MLP neurons of a small language model. Each row is named by its layer, matrix (down: output weights) and neuron, and shows model dimensions 272-367. Each number is 50 + 10 x the weight over its row's rms, rounded and kept within 0 to 99. A neuron's up and down rows have the sign that makes its largest values positive.
A block is one neuron, or neurons of one layer that tend to fire together. After each block is what it responds to, as a language model described it from the Wikipedia text at the highest values.

L3.down1045:48 41 39 70 43 58 49 43 42 49 52 58 51 43 58 44 45 48 48 54 52 43 48 40 40 63 49 34 66 45 45 46 39 64 56 60 46 44 58 38 55 56 55 58 65 51 40 68 54 39 55 49 53 52 59 44 38 37 43 18 66 47 51 53 56 53 46 62 55 32 71 43 56 53 43 37 61 36 43 67 53 50 45 48 65 62 57 42 55 52 60 84 43 33 44 58
L3.down1243:47 49 47 83 43 52 30 53 43 70 65 62 54 52 76 50 77 57 53 46 38 45 58 37 59 48 39 47 56 36 56 48 51 65 59 45 31 64 60 44 71 51 55 58 62 56 52 54 37 64 53 56 56 39 63 39 49 45 46 38 61 43 42 49 49 58 44 55 19 46 45 64 51 47 54 46 56 35 59 59 46 68 50 49 66 55 44 55 60 51 70 53 39 45 36 46
Responds to: Size and degree adjectives

L4.down660:60 45 64 42 39 43 57 44 57 40 56 37 56 45 39 46 56 55 52 53 56 43 58 60 62 45 60 42 47 43 62 39 73 41 40 37 38 57 60 59 37 57 37 45 50 59 58 43 46 47 61 49 64 54 47 48 30 55 49 46 43 58 59 49 54 78 52 46 77 54 41 56 50 56 48 54 48 43 62 50 52 44 62 53 63 59 51 38 49 40 61 52 42 34 63 62
L4.down1130:40 66 56 53 48 51 61 38 47 33 52 44 44 41 51 53 40 49 47 41 45 43 77 42 45 50 55 39 53 31 61 38 62 42 43 51 43 62 66 47 44 44 48 38 45 44 65 50 60 57 55 59 54 42 45 60 33 46 47 45 41 44 54 58 44 30 59 55 56 42 40 43 59 49 82 38 23 46 49 32 62 45 50 40 45 57 45 69 45 39 60 56 56 51 56 57
L4.down1202:53 36 61 44 44 35 38 56 41 38 51 65 47 74 53 72 50 53 60 49 54 73 46 48 67 45 41 46 43 58 51 44 43 43 48 56 63 55 53 52 55 60 50 39 51 26 33 55 51 55 57 46 62 56 69 36 50 53 49 45 50 34 66 46 59 57 43 47 58 64 55 62 56 43 49 53 45 50 46 59 44 39 27 55 52 48 52 36 43 49 44 45 46 53 26 44
L4.down1212:53 66 55 62 47 48 58 52 47 41 44 48 41 52 39 28 37 57 55 50 76 77 57 48 41 62 54 54 56 40 38 47 58 48 52 54 59 36 53 53 71 69 50 45 54 65 57 50 52 32 46 48 71 28 42 32 40 55 39 51 57 69 55 53 16 55 56 54 55 34 51 41 47 50 48 53 41 62 39 51 34 52 50 62 51 46 53 65 44 36 54 39 59 49 56 31
Responds to: Encyclopedic stub descriptions

L3.down211:50 56 55 48 43 60 49 63 51 63 41 48 54 48 60 26 47 53 55 51 50 48 52 53 34 43 67 43 55 38 46 38 39 45 56 63 52 44 40 38 50 56 32 50 52 55 50 48 46 49 40 58 68 62 45 46 55 55 37 48 61 47 41 59 57 55 48 65 33 50 48 49 55 55 41 61 52 28 49 45 58 36 59 60 53 55 53 49 46 58 46 56 49 49 58 31
L3.down718:40 60 61 48 65 38 40 46 59 52 48 41 42 64 57 41 30 46 60 56 31 56 62 50 47 47 50 50 50 61 53 43 39 31 51 60 51 46 42 36 25 41 46 43 59 47 45 64 38 61 47 41 78 43 54 52 46 54 54 57 56 41 38 36 43 48 54 70 42 41 47 42 60 71 23 35 66 44 51 29 30 32 42 53 66 51 42 46 52 59 45 43 56 47 47 49
Responds to: Mid-word continuation fragments

L3.down436:63 41 47 53 52 48 56 33 45 59 63 40 42 54 37 40 58 51 41 54 52 57 54 35 42 53 07 46 52 62 54 49 32 61 52 56 47 45 71 35 66 33 63 58 51 35 42 72 49 54 52 37 56 39 55 65 45 51 41 44 45 32 45 49 36 43 46 43 56 42 50 60 52 41 43 44 33 37 52 48 45 55 38 32 61 45 62 53 51 71 62 42 55 61 50 49
L3.down859:58 53 57 71 38 63 37 46 35 47 42 47 54 40 44 43 59 51 39 47 42 32 47 49 75 31 51 52 61 60 23 49 58 65 51 48 41 62 51 40 54 62 67 48 55 53 43 43 39 56 45 68 43 54 43 44 50 45 53 44 40 44 45 47 62 64 48 61 47 50 32 48 70 39 43 51 56 55 46 32 37 45 60 50 50 43 37 61 53 45 59 38 48 42 34 59
Responds to: Range end years

L4.down97:76 41 52 49 50 50 49 65 56 54 37 60 77 35 58 40 65 46 48 37 60 55 47 59 62 47 47 55 59 43 55 38 35 50 55 39 30 25 63 41 74 42 50 54 57 46 43 55 59 45 58 54 42 49 51 42 59 48 70 50 65 45 46 59 58 60 35 56 46 50 44 60 64 40 70 62 49 31 49 50 34 59 45 58 38 47 55 56 60 44 59 45 55 48 56 62
L4.down348:29 73 47 61 41 48 48 65 52 41 48 43 32 60 49 67 72 49 44 50 45 63 52 41 52 43 63 55 47 58 49 62 56 40 49 38 39 59 51 61 71 39 51 40 70 61 65 62 48 78 44 39 40 61 59 57 55 51 42 33 46 20 60 63 72 39 59 55 50 45 56 44 56 56 56 35 51 54 59 48 49 48 46 58 43 37 60 65 70 52 52 56 47 44 56 51
L4.down461:55 56 41 52 38 51 54 58 33 35 33 59 33 50 55 45 53 50 59 51 44 50 46 43 57 54 54 53 47 53 54 51 42 57 50 53 49 43 52 61 83 61 73 62 73 57 47 40 45 34 57 29 41 49 36 60 42 59 44 41 53 35 45 63 41 65 39 42 58 52 40 55 63 40 76 54 41 50 67 59 55 54 55 31 42 52 53 51 49 57 38 45 44 43 44 73
L4.down943:38 63 43 67 60 36 60 62 61 55 46 43 47 61 64 35 73 56 48 62 36 59 61 56 28 44 43 63 70 46 38 51 38 37 42 57 43 44 60 33 57 50 50 44 57 51 50 54 58 56 38 50 37 59 39 40 43 53 60 48 47 68 48 57 60 49 56 41 45 36 47 54 55 62 64 33 46 61 41 40 56 51 49 54 47 53 56 66 50 75 54 52 59 55 39 49
Responds to: Relative pronoun openers

L5.down478:53 40 41 35 51 47 44 35 54 35 47 55 34 56 33 37 22 45 56 45 51 60 54 50 39 46 36 66 64 45 48 34 47 65 48 52 38 59 55 50 55 59 55 44 78 66 53 65 39 59 49 50 45 55 56 53 20 66 42 56 52 49 46 54 39 39 46 44 50 54 44 62 61 52 45 51 50 51 43 39 51 43 57 53 53 37 33 46 40 57 35 58 20 59 42 49
L5.down682:38 46 48 44 51 50 42 57 55 57 55 45 56 36 42 43 76 63 47 35 35 40 63 73 52 44 59 49 51 40 52 47 52 53 53 53 57 39 34 42 44 76 35 36 42 35 47 49 60 57 39 64 59 55 47 40 51 48 48 61 39 47 54 59 35 52 46 47 53 74 53 63 53 57 24 43 54 47 64 49 47 57 55 49 57 48 42 42 49 55 44 59 54 55 57 41
L5.down923:50 36 52 30 34 49 47 58 46 36 42 66 67 49 51 36 48 54 62 62 56 34 32 51 59 56 41 46 56 37 39 48 46 55 46 47 50 46 62 53 59 56 45 46 32 42 31 36 34 49 62 31 46 56 52 26 41 68 53 51 49 40 43 39 39 48 44 57 55 48 64 53 55 63 29 59 44 44 37 69 44 45 54 54 44 51 49 33 40 51 52 57 55 44 41 46
L5.down999:59 52 37 66 47 51 44 62 54 49 54 48 47 56 63 25 62 53 64 47 62 41 61 61 29 44 52 50 66 52 48 65 46 53 35 63 47 48 17 47 53 52 34 34 46 58 47 45 56 50 49 62 43 51 69 52 52 61 43 35 54 41 48 52 40 61 65 59 35 54 40 52 32 50 27 43 52 30 58 49 39 46 48 57 54 37 54 53 49 52 57 70 57 63 57 38
L5.down1076:47 36 56 65 65 50 48 50 46 42 56 52 29 50 49 59 46 58 47 38 55 52 60 40 43 47 51 56 63 53 36 44 47 34 45 38 47 39 45 54 74 36 44 49 48 56 50 53 58 49 51 44 59 60 47 51 56 39 45 55 54 49 43 50 49 48 56 42 49 45 51 41 55 53 48 56 64 43 23 41 57 50 50 53 42 54 44 51 55 52 38 49 55 56 35 52
L5.down1316:40 30 55 35 80 42 48 40 68 48 42 25 46 53 38 42 49 33 36 39 54 65 57 53 62 50 41 49 56 40 45 55 52 34 47 56 59 49 47 50 41 44 45 29 54 44 50 70 39 59 43 53 41 47 59 33 56 45 37 49 49 30 37 27 43 52 46 25 58 43 49 42 55 70 53 60 58 41 69 45 25 44 40 55 52 50 62 59 58 53 52 50 43 60 45 54
L5.down1451:40 49 42 56 41 33 39 42 49 40 60 32 55 42 66 31 57 69 53 53 46 42 39 44 42 55 26 48 45 46 52 40 52 49 36 43 60 42 28 47 52 47 42 39 49 56 31 35 58 43 71 33 67 52 31 52 58 39 66 46 47 65 42 72 52 41 47 51 64 59 52 57 34 44 44 30 65 51 53 44 37 50 42 47 50 52 46 45 49 72 49 39 59 48 57 28
L5.down1523:73 58 49 52 46 48 44 33 61 44 46 49 57 40 38 60 67 46 50 53 45 71 44 61 40 57 49 42 60 52 47 41 46 50 36 48 67 37 45 57 59 36 45 50 37 38 54 40 68 51 43 54 49 47 29 59 45 50 39 47 36 41 55 52 52 71 43 63 74 54 53 27 58 43 54 58 48 61 41 48 29 47 41 52 44 50 61 53 45 46 45 62 37 34 42 46
Responds to: Mid-word token continuations

L5.down207:59 48 57 55 49 47 41 63 54 62 46 37 67 73 48 46 55 54 47 53 50 45 53 51 28 46 44 46 40 50 54 48 47 46 47 53 49 52 52 48 67 49 51 59 61 56 50 41 76 54 56 51 49 31 39 62 50 65 61 69 42 51 48 52 48 34 63 57 42 44 41 65 36 50 30 63 61 54 60 35 53 40 48 56 52 59 48 36 58 56 44 54 50 49 59 47
L5.down348:58 59 47 52 27 66 66 72 60 36 32 58 60 47 31 56 56 64 55 43 43 60 56 51 48 57 50 47 28 60 69 25 56 37 41 56 62 53 49 62 56 34 56 58 55 69 47 55 51 48 55 42 43 51 61 36 40 34 62 49 59 59 42 32 45 36 46 55 46 40 42 73 32 42 40 53 56 58 57 44 71 52 47 44 34 51 57 54 34 38 54 55 49 41 61 65
L5.down499:69 68 52 57 44 56 44 52 53 38 49 60 50 78 51 39 61 44 43 52 49 44 49 43 52 28 51 46 43 48 40 46 67 60 45 54 50 65 56 43 56 31 46 48 55 45 33 66 49 47 49 64 59 49 42 41 54 42 64 50 52 71 42 49 61 41 51 35 67 49 60 58 33 48 29 60 63 58 40 50 73 55 14 45 50 47 57 43 51 51 55 47 49 56 45 63
L5.down920:59 80 44 55 39 39 48 60 62 49 39 48 42 47 54 64 48 56 30 56 50 58 46 51 46 45 48 58 71 59 58 37 51 53 23 38 59 52 55 50 60 45 53 38 42 42 66 63 44 55 44 37 59 55 64 38 55 44 48 40 51 44 44 49 55 43 52 45 53 53 56 44 38 40 47 52 30 56 60 50 34 47 47 50 56 46 49 42 43 53 44 36 62 55 54 50
L5.down1311:46 49 45 46 53 52 54 68 47 55 44 45 54 54 45 36 58 63 50 46 63 40 58 65 60 59 60 50 23 43 33 51 38 39 52 64 37 53 49 23 54 52 39 63 58 63 61 54 72 58 59 42 55 51 49 57 45 60 57 47 57 36 50 52 54 52 77 48 48 53 55 44 60 66 39 43 59 36 63 63 58 51 49 49 63 45 53 85 60 53 63 43 60 45 62 60
L5.down1380:52 49 64 55 44 55 25 63 45 51 44 46 44 60 49 52 67 53 47 48 46 51 43 51 53 58 63 55 74 52 42 43 46 53 56 65 58 48 39 58 52 25 46 54 65 45 55 56 42 67 44 58 42 67 59 61 46 43 58 41 56 70 61 72 49 36 48 64 58 69 49 37 56 51 62 50 61 45 52 74 41 61 52 57 48 32 37 53 47 58 44 37 39 28 23 56
L5.down1384:44 40 36 75 74 51 58 51 42 68 45 56 59 60 55 66 71 54 71 56 48 46 52 41 45 33 50 50 56 35 46 59 57 38 50 54 55 21 56 51 79 51 58 48 43 55 54 54 68 52 52 45 47 36 65 53 37 59 48 50 73 59 62 41 43 50 40 41 42 43 51 64 35 45 62 49 34 40 39 44 56 39 47 50 51 67 52 43 57 56 65 62 34 64 59 42
L5.down1444:47 34 63 61 54 58 43 49 38 38 44 58 90 51 50 56 40 58 56 39 64 34 53 46 54 47 34 62 53 55 55 53 41 67 52 70 40 56 63 57 41 54 71 29 48 52 34 34 48 40 55 42 62 59 69 52 53 45 62 45 55 58 38 30 72 49 52 46 45 45 53 53 43 45 30 48 51 55 51 65 48 52 42 47 62 45 64 54 52 44 56 56 51 53 45 59
Responds to: Descriptive copulas and fragments

L5.down213:50 53 45 50 51 38 53 65 60 42 44 46 53 79 63 49 35 59 59 55 56 48 53 45 39 29 49 59 28 45 57 60 37 38 49 43 55 37 48 55 60 61 38 61 52 57 53 51 60 49 55 35 63 37 58 45 34 48 53 40 44 64 51 44 49 45 42 55 52 26 56 66 47 50 67 50 52 40 43 50 46 42 67 59 37 41 38 48 62 52 72 61 47 49 54 60
L5.down239:36 53 48 54 55 45 37 34 48 45 42 55 60 64 50 52 44 57 43 35 53 36 57 38 62 68 44 66 43 46 56 59 52 47 50 48 56 48 45 50 67 45 27 33 49 49 55 42 60 59 58 51 47 58 48 59 54 45 43 37 30 55 31 43 43 37 55 42 37 59 65 48 56 42 46 50 56 49 32 60 50 42 39 45 40 52 69 47 45 45 48 50 80 37 41 47
L5.down274:53 53 50 54 51 45 40 64 70 47 47 47 57 47 34 68 43 58 44 58 62 41 55 52 46 44 52 60 57 72 52 74 57 59 46 61 30 62 47 41 58 44 51 53 54 49 63 44 51 52 63 50 56 50 48 59 46 54 50 56 65 47 47 36 37 45 44 42 42 47 52 29 42 70 72 29 21 57 44 65 51 45 75 66 45 61 42 53 59 50 53 54 67 64 63 58
L5.down494:55 64 49 52 33 29 49 41 23 30 46 39 60 49 55 58 47 55 69 52 46 47 55 67 46 52 56 64 44 69 65 61 59 42 52 42 51 31 43 66 34 52 35 42 29 44 46 50 51 57 69 53 43 45 49 65 49 44 70 39 53 58 55 44 45 60 50 69 42 55 55 51 52 48 57 58 74 52 55 48 54 48 46 47 44 43 41 47 35 45 57 54 44 51 61 44
L5.down591:50 44 59 39 32 47 55 59 44 60 49 47 41 52 49 47 29 54 57 66 51 57 28 48 27 63 52 64 48 61 55 42 46 65 44 37 40 28 38 45 55 56 36 53 45 61 45 52 51 53 61 54 52 63 66 51 36 53 43 51 51 55 45 50 46 37 51 61 36 47 52 52 43 53 44 45 40 50 44 41 57 52 39 38 43 50 44 50 49 63 55 43 61 67 29 53
L5.down1340:62 49 35 44 63 35 48 51 57 57 45 59 44 66 58 44 75 50 78 26 55 55 46 57 39 57 54 47 27 46 47 78 59 51 47 63 50 49 41 36 57 49 50 68 55 62 67 50 63 57 40 41 59 34 57 50 32 72 67 40 67 37 35 58 46 50 47 50 55 47 69 54 63 34 24 59 55 42 56 56 46 48 50 55 39 48 44 50 61 47 60 53 59 47 64 59
L5.down1448:51 49 39 55 56 53 42 52 52 48 59 41 52 60 36 57 50 34 48 59 43 52 58 47 65 51 61 35 57 52 62 62 61 48 52 38 56 44 41 36 81 35 46 47 45 50 39 35 56 50 37 42 51 67 54 40 54 45 40 39 37 66 37 62 50 53 37 35 49 58 46 58 49 40 69 68 46 49 44 41 41 48 49 57 41 58 52 44 55 49 41 55 69 40 38 53
L5.down1529:46 51 43 64 44 39 61 52 44 53 54 57 48 43 54 51 57 38 35 52 49 53 51 51 63 46 40 56 45 65 71 76 58 33 59 42 48 56 53 51 71 45 31 47 58 57 46 27 63 49 32 48 52 67 68 49 58 48 73 62 40 67 38 44 52 45 50 52 52 60 56 35 53 46 51 49 49 58 39 56 43 40 69 52 57 58 59 44 48 40 50 63 57 58 50 59
Responds to: Clause-initial subject pronouns